config.toml
num_hidden_layers = 9
num_key_value_heads = 6
schedule = "wsd"
MLP neurons of a small language model. Each row is named by its layer, matrix (up: input weights) and neuron, and shows model dimensions 160-255. Each number is 200 + 40 x the weight over its row's rms, rounded and kept within 0 to 999.
After each neuron's rows, "fires after" lists the tokens most often just before its 100 highest values on Wikipedia text that the model never trained on; "fires on" lists the tokens most often at its 100 highest values on Wikipedia text that the model never trained on. A number after a token or word is its count.

L5.up2101,305,220,177,252,212,245,156,148,221,211,195,214,159,165,151,180,121,227,159,207,227,174,199,300,216,159,137,234,171,180,188,165,248,211,216,255,282,213,246,165,187,220,164,186,177,227,164,154,114,184,222,235,212,254,281,130,96,184,200,210,257,236,245,173,205,222,176,228,189,160,257,129,211,144,210,196,200,221,163,193,192,212,127,123,147,130,217,127,155,152,252,210,216,202,154,176
fires after: " " 69
fires on: "2" 69, "v" 5, " for" 5

L5.up426,227,185,129,266,248,241,238,217,182,277,164,174,253,197,205,196,249,247,152,281,261,208,177,255,181,270,134,181,282,197,91,163,260,195,257,218,231,170,180,204,190,164,155,139,166,196,156,196,184,152,266,268,166,171,200,167,165,224,230,245,290,202,178,224,158,187,243,272,271,183,258,251,211,243,212,201,210,239,112,170,222,190,207,212,178,181,215,169,161,173,232,147,201,226,205,264
fires after: " " 28, "born" 13, " March" 11, " January" 7, " |" 7
fires on: " " 69, "1" 29

L5.up2566,192,249,174,239,190,244,143,260,183,169,136,208,247,208,141,190,131,271,218,171,141,239,213,232,258,176,232,214,174,82,195,214,199,226,256,186,222,200,159,141,152,153,192,217,119,196,234,103,211,229,196,228,236,211,168,224,169,135,186,214,300,176,203,242,176,185,179,172,206,195,246,80,117,193,280,194,110,154,193,204,222,222,193,199,233,187,222,83,182,139,175,135,185,278,142,200
fires after: "0" 28, "9" 17, "3" 5, " the" 5
fires on: "0" 38, "8" 6, "7" 6

L5.up228,261,204,169,229,212,198,198,208,149,202,158,179,198,170,159,247,231,208,186,201,204,231,219,177,205,204,189,146,196,203,189,289,138,222,185,74,177,148,263,152,115,207,216,215,161,207,185,189,114,219,272,252,304,168,278,174,186,142,233,158,216,156,206,168,136,204,141,210,221,244,195,201,173,166,213,153,206,136,240,226,247,174,203,158,171,229,140,116,225,201,199,211,183,193,173,159
fires after: "1" 51, "9" 12, "0" 9, " |" 5, "4" 4
fires on: "9" 45, "–" 24, "8" 10, " " 6, "1" 6, "6" 4

L5.up118,232,207,227,242,216,174,252,165,173,159,168,155,211,212,255,174,243,249,152,159,199,239,186,174,187,135,212,175,204,141,182,192,125,177,171,210,256,168,219,162,92,309,235,183,230,233,255,140,156,216,283,195,143,167,158,220,198,182,276,259,255,152,184,225,203,213,178,237,215,139,189,198,190,170,176,224,222,188,142,198,259,228,132,214,214,246,209,186,147,244,217,215,228,136,122,173
fires after: " " 28, "|" 16, " |" 10, " played" 7
fires on: " " 20, " a" 17, "0" 13, "1" 12, " A" 12, " E" 12

L5.up1744,161,237,241,85,239,174,161,222,254,219,233,185,264,162,212,191,187,259,143,169,213,264,234,277,169,213,151,196,194,236,250,248,204,246,165,206,178,40,243,211,158,196,188,209,112,242,228,183,237,191,175,251,222,232,209,225,207,237,171,189,241,200,197,199,217,160,199,179,168,239,245,173,227,237,198,193,204,230,160,200,242,215,181,134,220,188,158,268,191,159,199,154,264,167,206,175
fires after: " |" 42, " " 13, "|" 9, " D" 6, "9" 4
fires on: "0" 14, " Pos" 10, " L" 9, " D" 9, " W" 8

L5.up430,265,248,295,190,224,233,257,257,193,161,199,222,147,246,264,199,185,231,236,240,222,240,173,188,239,196,143,225,264,143,263,250,237,245,245,167,202,216,217,150,159,157,187,253,249,213,257,183,264,234,145,151,183,170,310,214,192,160,212,190,201,251,185,182,233,132,210,134,148,225,219,173,201,159,180,234,202,186,239,228,195,223,182,225,215,204,191,234,109,217,184,246,179,118,106,203
fires after: " |" 49, "|" 20, " and" 6, "." 4
fires on: " " 69, " later" 5, " They" 4

L5.up749,252,222,174,145,187,219,147,243,231,182,224,125,242,196,220,274,201,196,228,169,199,183,198,280,194,168,202,215,168,288,280,200,132,269,256,193,199,87,219,149,173,170,254,224,226,200,163,232,157,167,266,200,241,221,180,170,114,243,144,201,239,310,158,153,192,168,188,211,239,247,91,194,172,190,174,252,123,229,142,249,161,128,180,250,186,175,198,171,232,225,180,184,198,181,139,265
fires after: " " 83
fires on: "2" 89, "L" 4

L5.up119,227,238,164,190,295,103,236,177,197,221,283,226,174,194,200,206,239,151,162,193,93,212,189,256,247,133,163,232,154,187,165,214,191,160,163,226,200,192,170,197,170,251,259,205,154,204,230,225,143,197,206,159,158,164,170,185,294,185,196,206,299,191,160,103,152,141,245,195,186,177,211,260,220,247,155,190,181,151,194,243,212,262,181,220,278,255,212,171,139,197,135,241,241,142,96,262
fires after: "0" 26, "9" 21, "2" 20, "1" 6
fires on: "0" 55, "9" 8, "1" 8, "6" 4, "5" 4

L5.up1005,193,199,170,226,226,194,203,144,182,239,236,240,197,184,182,251,180,175,239,190,240,201,229,223,228,256,225,181,159,195,205,233,215,223,192,214,242,168,251,168,119,217,191,219,161,171,179,242,145,170,194,127,194,168,199,161,237,218,240,217,150,218,186,208,213,144,173,148,157,257,140,202,186,207,255,178,190,172,261,143,147,169,200,165,215,204,211,140,204,175,158,139,315,238,212,171
fires after: " " 60, " (" 23
fires on: "2" 87, "-b" 4

L5.up2552,178,228,178,169,222,186,207,192,288,153,245,237,226,218,135,236,271,130,155,229,158,223,228,226,188,167,244,149,189,198,214,220,194,197,168,259,186,185,275,147,128,207,229,164,200,198,280,172,154,191,137,187,276,177,252,191,160,162,269,173,184,202,117,132,187,235,261,182,226,231,181,187,229,211,263,194,232,245,198,178,235,119,225,191,200,238,292,171,128,263,209,157,193,201,130,208
fires after: " " 48, "." 5, " (" 5
fires on: "1" 26, "2" 18, "4" 6, " Sat" 4, "3" 4, "6" 4

L5.up1929,262,188,236,155,257,279,188,255,221,173,209,198,217,173,207,215,213,250,153,191,156,259,201,255,203,200,172,204,165,189,143,214,179,222,201,271,138,153,242,194,184,171,184,181,163,229,205,170,153,228,210,242,233,208,208,181,201,161,226,153,193,208,179,153,187,204,238,244,202,130,218,196,183,172,152,208,197,160,207,165,148,94,222,133,169,282,242,222,189,172,227,184,144,200,214,241
fires after: "1" 49, " " 14, " c" 9, "|" 7
fires on: "9" 48, "1" 20, "." 12, " Year" 5

L5.up2087,207,229,146,197,208,226,217,160,160,121,148,214,169,200,162,179,297,132,122,224,133,185,292,203,178,202,179,201,269,206,198,211,231,233,244,217,225,263,229,168,185,182,186,250,247,246,147,188,246,146,199,170,189,221,189,215,170,241,215,178,281,204,241,161,214,146,241,213,181,177,280,253,234,257,203,188,257,257,220,225,203,225,198,224,175,185,107,218,154,190,162,213,225,170,134,239
fires after: " |" 58, ";" 5, "." 4, " of" 4
fires on: " " 32, " M" 17, " —" 10, " –" 7, " -" 6, " P" 6

L5.up560,179,198,250,231,217,223,191,244,225,214,191,173,148,184,230,142,207,102,217,167,184,210,145,165,242,161,186,233,176,206,292,197,154,178,137,210,217,163,170,152,173,235,161,239,245,126,170,180,145,284,247,165,146,173,253,172,165,216,134,145,302,255,204,236,212,247,219,188,200,282,148,186,267,188,203,242,173,207,216,86,186,182,251,189,157,221,211,177,190,94,159,210,228,252,162,255
fires after: "9" 43, "8" 15, "7" 5, "5" 4
fires on: " in" 19, "0" 14, "9" 13, "1" 11, "2" 10, "7" 8

L5.up340,248,163,233,172,194,152,226,135,293,180,285,239,264,186,246,206,232,193,224,197,269,222,205,210,215,182,191,140,132,207,167,161,178,235,157,215,221,135,158,189,164,110,193,134,181,174,157,195,151,168,153,195,203,270,163,283,256,284,238,139,238,211,177,91,224,235,176,186,188,197,207,212,258,155,239,278,169,217,254,215,228,163,184,246,270,215,257,243,215,159,184,174,196,183,181,125
fires after: " " 45, "′" 19, "°" 19, " |" 4
fires on: "2" 28, "3" 22, "4" 15, "1" 11, "5" 5, " " 4

L5.up490,218,147,152,220,199,218,251,181,259,150,86,244,194,210,220,150,204,175,236,209,267,204,157,271,204,293,151,179,172,231,138,231,177,259,155,194,189,214,256,221,183,185,140,171,192,222,176,207,240,261,185,184,122,195,178,216,189,151,208,164,264,197,193,202,192,206,178,174,175,182,217,131,177,171,156,212,209,177,104,184,219,220,181,220,193,193,186,213,130,209,201,202,207,233,174,160
fires after: " |" 20, ";" 16, " " 15, "2" 12, "3" 6, "1" 4
fires on: " A" 31, "7" 9, " Party" 7, "3" 7

L5.up2202,218,227,190,210,89,216,236,216,217,158,123,279,252,227,197,183,211,211,190,160,260,245,141,256,248,150,161,208,222,210,138,223,233,206,212,258,199,181,280,178,154,185,210,215,157,161,181,188,180,239,216,252,214,137,245,256,192,129,160,188,226,201,145,224,153,174,195,264,213,195,187,213,204,264,176,264,232,207,165,214,190,214,243,167,238,183,273,187,123,168,193,163,137,276,185,251
fires after: "0" 45, "9" 28, "1" 11, " " 7, "|" 5
fires on: "2" 28, "9" 19, "1" 17, "0" 10, "7" 9, " " 6

L5.up120,203,244,238,140,195,293,186,228,195,134,224,203,192,226,144,186,213,291,134,189,224,195,185,225,198,188,108,192,203,215,214,212,196,207,210,211,201,142,250,250,208,217,232,197,220,206,183,182,159,230,183,185,254,239,262,152,197,166,232,138,192,223,230,155,152,210,192,203,305,212,204,162,186,170,217,236,220,192,187,177,198,226,242,167,189,224,171,254,209,186,159,123,229,194,184,279
fires after: " " 29, " (" 21, "," 7, "us" 5, "1" 4, " |" 4
fires on: "1" 53, " written" 8, " d" 6, " in" 4, " born" 4

L5.up2648,273,183,183,254,213,274,171,230,227,179,165,174,155,203,171,176,199,209,192,238,236,276,198,339,206,183,162,305,219,209,184,207,212,310,249,114,172,200,214,242,159,164,170,181,156,213,153,119,195,180,196,265,259,240,169,181,162,181,260,221,147,259,248,212,162,184,235,176,301,208,246,199,200,171,175,147,121,170,134,166,289,173,196,247,163,263,225,177,164,192,248,131,219,265,229,206
fires after: " " 51, " |" 26
fires on: "1" 28, "2" 14, " " 12, " L" 11, " W" 10, " Aj" 7

L5.up1881,245,220,231,212,142,242,247,238,275,207,176,173,127,197,165,229,182,234,161,201,233,179,208,203,271,239,217,239,179,224,155,273,239,268,223,158,257,180,140,104,217,165,251,210,250,219,184,221,188,150,191,198,119,145,231,182,170,151,245,181,210,220,202,290,212,184,187,143,179,231,226,231,235,201,180,261,228,252,143,192,144,173,97,192,235,282,135,146,240,197,130,121,199,246,251,198
fires after: " " 82, "–" 13
fires on: "1" 83, "2" 13

L5.up2293,209,213,271,189,243,216,236,222,175,266,133,216,190,153,237,237,226,174,251,187,202,262,225,201,260,113,167,211,173,196,156,199,202,220,115,252,245,179,160,119,265,213,250,195,238,199,218,240,208,253,206,211,189,177,160,248,219,256,230,217,174,254,188,158,172,237,224,233,176,236,198,165,180,258,215,178,198,194,227,182,249,210,104,239,266,241,253,181,113,196,150,195,179,220,203,198
fires after: "2" 94
fires on: "0" 94

L5.up2187,166,230,155,203,230,138,199,241,193,178,149,157,183,213,204,241,227,213,127,153,249,200,142,212,238,137,253,245,166,228,162,230,192,210,169,179,173,138,176,169,203,160,175,220,129,120,261,146,194,182,150,238,195,182,231,185,184,151,196,153,229,172,240,282,160,156,247,150,252,243,186,194,192,170,208,129,138,268,167,121,242,176,220,153,221,207,179,220,189,156,187,163,195,204,178,194
fires after: "2" 30, "-" 22, "|" 20, " |" 11, " |\n" 5
fires on: " " 38, "0" 29, " D" 6, "|" 4

L5.up326,150,216,264,180,160,226,232,252,246,251,169,209,156,224,108,230,201,206,154,228,195,169,257,212,254,200,269,175,197,249,198,209,160,269,138,206,192,158,299,140,161,207,176,205,157,151,157,182,154,180,216,180,225,158,186,193,230,161,158,255,200,167,202,247,152,174,253,220,197,332,184,181,228,213,216,189,246,272,164,215,260,235,179,153,223,195,228,149,144,182,112,258,251,180,155,167
fires after: " " 51, " (" 11, " H" 5, " Sh" 4
fires on: "1" 48, "2" 12, "at" 4

L5.up1101,148,238,147,170,237,200,215,196,246,199,192,229,290,202,208,200,230,290,149,220,198,255,203,208,173,202,142,196,193,243,197,270,256,215,213,191,195,185,219,142,179,183,262,204,195,206,251,185,160,177,240,199,255,169,257,251,202,216,190,165,168,186,225,182,186,199,174,225,226,249,192,228,180,264,223,146,135,180,200,139,169,176,148,223,211,233,128,198,126,226,235,159,194,201,100,183
fires after: " " 49, "–" 5
fires on: "2" 52, " review" 8, " helped" 5, "1" 5

L5.up1170,303,130,199,251,168,214,230,211,273,146,192,153,199,143,194,207,192,236,190,231,93,225,215,241,150,191,220,199,191,194,118,245,171,251,171,198,243,152,204,236,193,231,184,193,184,164,162,181,174,195,188,216,202,189,224,199,240,204,272,201,127,211,142,231,198,210,213,111,203,164,303,317,263,196,174,194,195,171,154,181,198,166,184,200,259,285,207,185,238,151,220,187,230,242,214,189
fires after: "\n" 16, ";" 14, "-" 7, " School" 5, "d" 4, " Faculty" 4
fires on: " H" 21, "A" 12, "-" 10, " of" 10, "-A" 5, "-C" 4

L5.up1559,202,148,125,144,195,240,204,232,169,198,179,204,217,238,166,222,191,167,144,149,209,124,179,163,193,212,185,169,218,194,188,232,216,287,137,231,230,166,202,220,226,232,190,226,200,191,189,236,179,203,245,205,282,198,214,189,182,186,134,172,180,258,211,150,273,220,193,264,230,243,232,142,262,196,218,242,252,209,135,181,198,160,191,222,250,164,169,224,198,115,211,135,262,189,151,236
fires after: "|" 29, " |" 27, " " 5, " +" 5
fires on: " " 51, " Pos" 6, "." 5, ";" 4, "1" 4

L5.up2233,218,269,214,218,235,195,228,223,231,163,179,254,200,180,204,191,151,211,186,211,159,205,195,253,164,182,198,195,280,212,214,277,183,228,245,258,162,198,257,226,189,216,192,227,165,215,177,157,208,183,246,134,202,159,167,208,255,159,219,234,280,263,159,160,213,260,235,145,228,167,170,218,212,182,212,209,235,229,149,176,182,165,238,180,147,208,152,112,167,202,199,167,226,184,280,231
fires after: " " 77, "," 6
fires on: "2" 79, " N" 7, " " 4

L5.up1542,188,171,146,177,213,178,179,211,188,151,219,251,185,161,195,135,234,215,172,177,217,246,282,262,141,247,187,239,222,220,172,227,219,232,175,186,215,176,122,211,190,206,225,207,175,165,203,122,195,219,188,333,214,250,182,275,115,204,178,188,225,209,164,200,136,260,225,204,259,170,236,168,199,187,256,166,182,218,195,228,260,264,191,186,275,168,160,171,149,202,206,100,202,194,222,248
fires after: " |" 24, "," 14, ";" 8, " /" 6, "1" 5
fires on: " " 47, "–" 8, " digital" 4, "(s" 4, " streaming" 4

L5.up2176,222,77,221,191,143,225,216,201,216,166,206,161,217,212,225,189,183,182,203,254,246,247,153,219,134,228,206,187,194,181,167,138,161,287,124,188,113,171,209,163,158,184,210,180,282,216,238,202,213,158,214,233,219,152,154,206,228,276,209,287,230,176,232,199,189,190,252,168,260,210,178,191,177,181,138,196,198,173,165,208,205,189,150,180,183,184,192,228,192,176,227,154,269,201,217,213
fires after: " " 61, "0" 6, "3" 5
fires on: "0" 58, " |" 11, "2" 4

L5.up576,219,171,239,220,211,178,215,205,230,202,147,181,217,175,243,211,205,157,136,178,194,203,184,198,175,200,117,293,210,308,222,192,171,178,276,156,286,160,275,201,220,237,181,180,245,162,203,226,232,189,274,234,160,144,159,164,260,221,260,220,182,210,132,171,208,194,213,130,225,280,154,197,244,200,122,235,241,263,174,243,245,188,212,203,162,220,139,165,100,97,249,210,187,174,187,226
fires after: " " 28, "2" 24, "|" 7, " in" 6
fires on: " " 48, "2" 27, "0" 24

L5.up2197,219,121,216,217,191,181,227,205,219,211,159,236,240,187,212,251,142,226,146,165,155,214,210,187,260,176,182,159,161,191,182,188,152,203,241,235,274,207,97,246,197,280,209,184,246,182,204,221,267,229,232,147,167,280,219,195,180,135,182,245,204,216,194,140,174,242,229,173,158,249,161,212,235,166,205,242,185,174,241,156,177,182,216,169,269,233,296,261,243,86,164,233,208,152,153,174
fires after: " " 63, " (" 14, "\n\n" 6
fires on: "2" 83, " under" 4

L5.up2351,261,210,149,235,225,257,245,267,226,213,174,197,136,194,171,230,158,194,206,197,177,210,164,207,238,230,270,251,218,201,170,213,192,224,234,160,215,146,155,186,229,155,250,217,226,226,233,226,217,181,237,189,234,193,235,126,240,177,241,126,252,161,150,188,251,213,246,162,231,247,215,244,201,180,224,253,195,185,208,196,157,158,211,156,124,185,203,203,227,191,250,251,220,246,114,207
fires after: " |" 58, "born" 11, "-" 9, ";" 6, "." 4
fires on: " " 95

L5.up1917,228,203,160,151,171,217,214,222,230,190,231,218,176,205,286,172,224,248,238,170,151,214,171,207,209,197,159,186,181,186,131,225,243,212,222,168,132,149,229,241,200,250,142,122,175,213,209,178,225,271,262,208,153,137,234,216,186,122,210,192,164,262,106,141,209,155,270,204,223,200,284,224,197,197,177,249,214,165,193,169,163,238,161,166,236,256,192,201,209,209,234,200,184,167,209,156
fires after: " |" 31, " l" 16, "," 13, " on" 4
fires on: " " 57, "an" 16

L5.up579,169,144,138,142,180,222,241,237,151,204,147,230,177,252,183,253,208,200,208,194,214,210,156,198,208,227,153,186,212,169,246,287,180,187,178,203,182,144,227,150,186,240,167,253,223,160,220,191,195,187,229,284,227,176,161,194,229,211,269,193,208,166,170,233,212,219,184,183,232,250,145,220,132,266,211,145,158,150,184,227,187,248,221,203,321,106,176,158,187,209,219,222,209,196,215,279
fires after: " |" 40, "|" 11, " March" 6, "," 5, "-" 4
fires on: " " 83

L5.up411,158,249,147,189,232,237,225,269,163,206,141,186,254,183,216,209,211,179,196,203,161,254,170,244,232,178,188,167,135,185,218,245,189,149,183,205,216,152,148,159,217,223,136,225,202,158,249,207,254,209,185,219,186,149,295,248,169,217,249,148,218,191,210,211,140,138,184,173,183,203,178,164,256,230,258,224,205,255,168,187,219,226,199,287,205,250,166,191,165,114,188,159,172,184,243,201
fires after: "0" 70
fires on: "1" 34, "2" 33, " (" 8, " " 5, "0" 5

L5.up1134,195,164,144,248,204,297,272,307,193,116,158,249,221,233,119,208,148,174,220,219,196,210,129,190,199,216,190,229,168,218,216,234,178,287,291,217,256,156,246,108,166,230,106,162,175,174,206,211,215,219,264,182,151,260,236,218,208,186,179,168,112,189,167,215,252,228,248,233,141,173,289,198,181,192,186,181,144,154,214,139,208,163,144,186,228,213,228,228,167,117,214,167,270,207,178,258
fires after: " " 61, " (" 16
fires on: "2" 73, " " 8, "," 5

L5.up2410,172,204,192,261,164,225,210,166,312,135,124,143,176,173,189,235,197,155,163,226,245,201,194,226,287,270,241,257,148,157,235,183,176,195,207,178,219,190,283,203,168,244,181,172,245,185,231,159,165,148,171,235,172,200,164,208,268,186,191,251,225,183,192,167,212,194,193,196,153,186,268,217,168,171,214,115,200,234,197,172,174,221,109,190,199,163,227,157,208,179,257,190,180,221,229,129
fires after: " " 38, "–" 38
fires on: "2" 26, "1" 25, "3" 13, "4" 6, "á" 5, "7" 4

L5.up2640,161,191,207,167,193,247,203,155,233,177,203,181,219,191,246,220,193,219,155,192,214,269,195,126,197,276,239,214,214,183,222,183,143,229,205,215,223,134,181,208,173,212,202,205,205,163,211,168,217,139,172,123,175,182,167,241,207,152,240,149,160,253,200,204,262,186,273,70,175,261,157,215,189,218,240,204,193,241,116,230,185,184,187,178,208,184,230,245,168,187,203,161,145,93,247,200
fires after: " |" 36, "3" 6, ";" 6, " " 6, "2" 4, " AL" 4
fires on: " " 29, " L" 10, " |" 9, " was" 8, "4" 5

L5.up1970,231,169,158,204,219,222,121,207,229,113,281,225,222,147,161,144,176,187,180,279,222,219,203,226,176,153,129,160,224,215,227,207,155,171,219,144,248,155,210,147,149,197,215,154,160,253,212,163,215,264,212,222,186,187,290,189,159,180,214,208,170,263,147,211,137,217,202,196,292,253,176,243,162,168,204,227,225,204,137,136,236,135,123,209,251,181,184,193,184,211,239,213,162,134,175,199
fires after: " |" 24, " the" 20, " March" 9, "," 6
fires on: " " 81

L5.up2442,197,220,189,185,207,202,267,282,179,193,192,217,169,304,157,208,188,240,151,212,147,231,232,142,170,252,229,165,267,201,192,187,216,238,239,255,84,199,244,186,201,168,188,261,139,238,268,218,189,209,268,198,174,133,305,183,157,140,187,225,178,266,207,186,198,183,225,170,242,278,235,201,176,257,166,200,189,162,165,189,228,171,161,238,244,185,225,194,151,194,103,168,239,185,195,264
fires after: " |" 90, "|" 6
fires on: " " 96

L5.up144,154,233,247,242,200,176,285,191,136,210,148,185,202,208,139,182,262,197,148,197,259,183,222,252,188,132,201,217,196,168,154,225,241,254,157,127,179,188,246,182,170,212,192,172,268,218,232,211,262,181,220,311,208,220,190,238,271,223,260,188,184,197,155,181,195,248,211,172,246,179,212,198,212,216,151,188,196,236,222,282,233,223,147,231,214,256,134,245,177,144,160,229,256,178,258,190
fires after: "2" 45, " " 10, "-" 6, "asm" 5
fires on: "0" 45, "3" 12, "uss" 5

L5.up2326,197,243,220,154,163,227,241,175,245,128,222,156,232,172,217,214,243,215,267,176,154,198,247,224,167,256,256,232,91,233,222,289,242,292,224,212,163,152,179,165,181,258,203,203,190,229,205,255,171,218,189,151,215,170,147,209,162,182,164,128,239,244,167,190,143,199,256,144,182,200,235,212,168,168,209,172,128,243,232,200,230,165,215,239,120,199,168,141,226,190,179,237,217,166,218,178
fires after: " |" 33, " " 25, "0" 10, "6" 7, "2" 4
fires on: "2" 28, " MF" 14, "1" 14, " DF" 9, " J" 5, " F" 5

L5.up619,202,226,190,184,159,210,211,170,194,190,256,235,230,282,245,164,151,243,171,191,180,172,214,197,223,265,221,242,207,279,226,205,246,229,172,236,222,110,259,200,206,167,269,243,169,170,261,209,261,233,162,203,195,164,158,197,298,140,137,154,146,201,180,193,247,150,215,238,183,127,190,164,169,125,205,226,197,172,180,217,96,226,145,161,241,244,227,221,189,201,180,223,234,230,205,197
fires after: " " 32, "." 12, " $" 7, "4" 6, "$" 5, "=" 4
fires on: "1" 23, "5" 16, "4" 11, "3" 7, "2" 6, "7" 5

L5.up926,186,233,207,279,178,199,173,280,174,182,190,239,175,172,162,242,235,222,215,176,150,275,265,196,235,167,216,233,91,245,214,190,151,204,214,238,217,167,210,263,172,165,217,207,179,222,278,192,194,197,227,155,251,231,311,226,227,200,192,195,226,223,188,134,250,196,229,211,145,180,160,238,180,234,229,233,209,123,215,176,227,211,205,217,208,203,236,155,207,190,261,282,182,215,191,161
fires after: "1" 29, "0" 21, " K" 7, " G" 4, "2" 4
fires on: "–" 52, "ure" 8, " /" 5, " Ale" 4

L5.up441,210,306,183,224,167,222,232,255,176,233,248,242,163,191,211,203,215,157,239,253,202,182,279,255,210,142,185,177,163,206,237,238,160,228,182,174,185,146,211,198,196,214,141,156,220,246,255,114,149,223,245,185,269,227,255,232,195,187,233,228,186,196,191,169,254,175,232,209,130,212,209,181,137,167,234,160,134,303,159,160,238,155,163,222,275,186,180,155,233,190,267,201,200,271,219,295
fires after: " " 96
fires on: "1" 48, "2" 48

L5.up2456,238,247,175,194,162,213,189,194,209,174,194,253,262,233,232,189,235,266,226,155,164,260,260,235,267,156,172,169,237,191,188,226,159,176,190,244,187,172,159,172,177,179,196,210,198,140,192,145,228,228,149,246,173,259,189,197,237,173,234,271,233,218,213,157,181,219,224,222,201,206,211,223,203,215,185,235,128,152,154,150,233,225,308,194,187,232,293,141,249,261,215,175,203,202,111,236
fires after: "2" 31, "0" 18, "9" 14, "1" 12, " " 6
fires on: "0" 37, "9" 23, "1" 11, "6" 6, " quant" 5, "2" 4

L5.up2553,146,189,140,226,256,261,184,176,133,187,162,240,200,262,180,143,180,195,184,213,201,167,207,198,114,254,270,182,204,235,210,187,164,228,188,253,243,177,244,220,183,300,201,244,181,162,221,192,168,212,185,130,200,184,211,221,237,202,198,258,158,261,180,173,160,158,202,247,247,198,148,254,213,252,235,214,234,236,184,128,222,153,234,214,260,257,183,208,192,189,195,169,210,177,183,170
fires after: " |" 50, " G" 5, "." 4, "us" 4
fires on: " " 39, " D" 17, " F" 7, " d" 5, "erv" 5, " H" 4

L5.up1121,178,205,187,166,192,260,300,217,225,192,145,229,238,231,207,181,196,260,126,207,242,188,232,192,138,228,154,232,223,236,283,224,198,183,242,176,219,189,166,111,206,202,207,193,179,243,200,271,140,200,220,206,203,181,174,230,257,127,191,169,187,141,147,190,296,208,154,189,230,237,189,221,128,190,206,225,164,228,225,178,167,183,221,232,174,172,241,172,228,182,151,207,201,182,229,208
fires after: " " 45, "–" 14, "1" 7, "2" 4, "3" 4
fires on: "2" 51, "," 17, "5" 10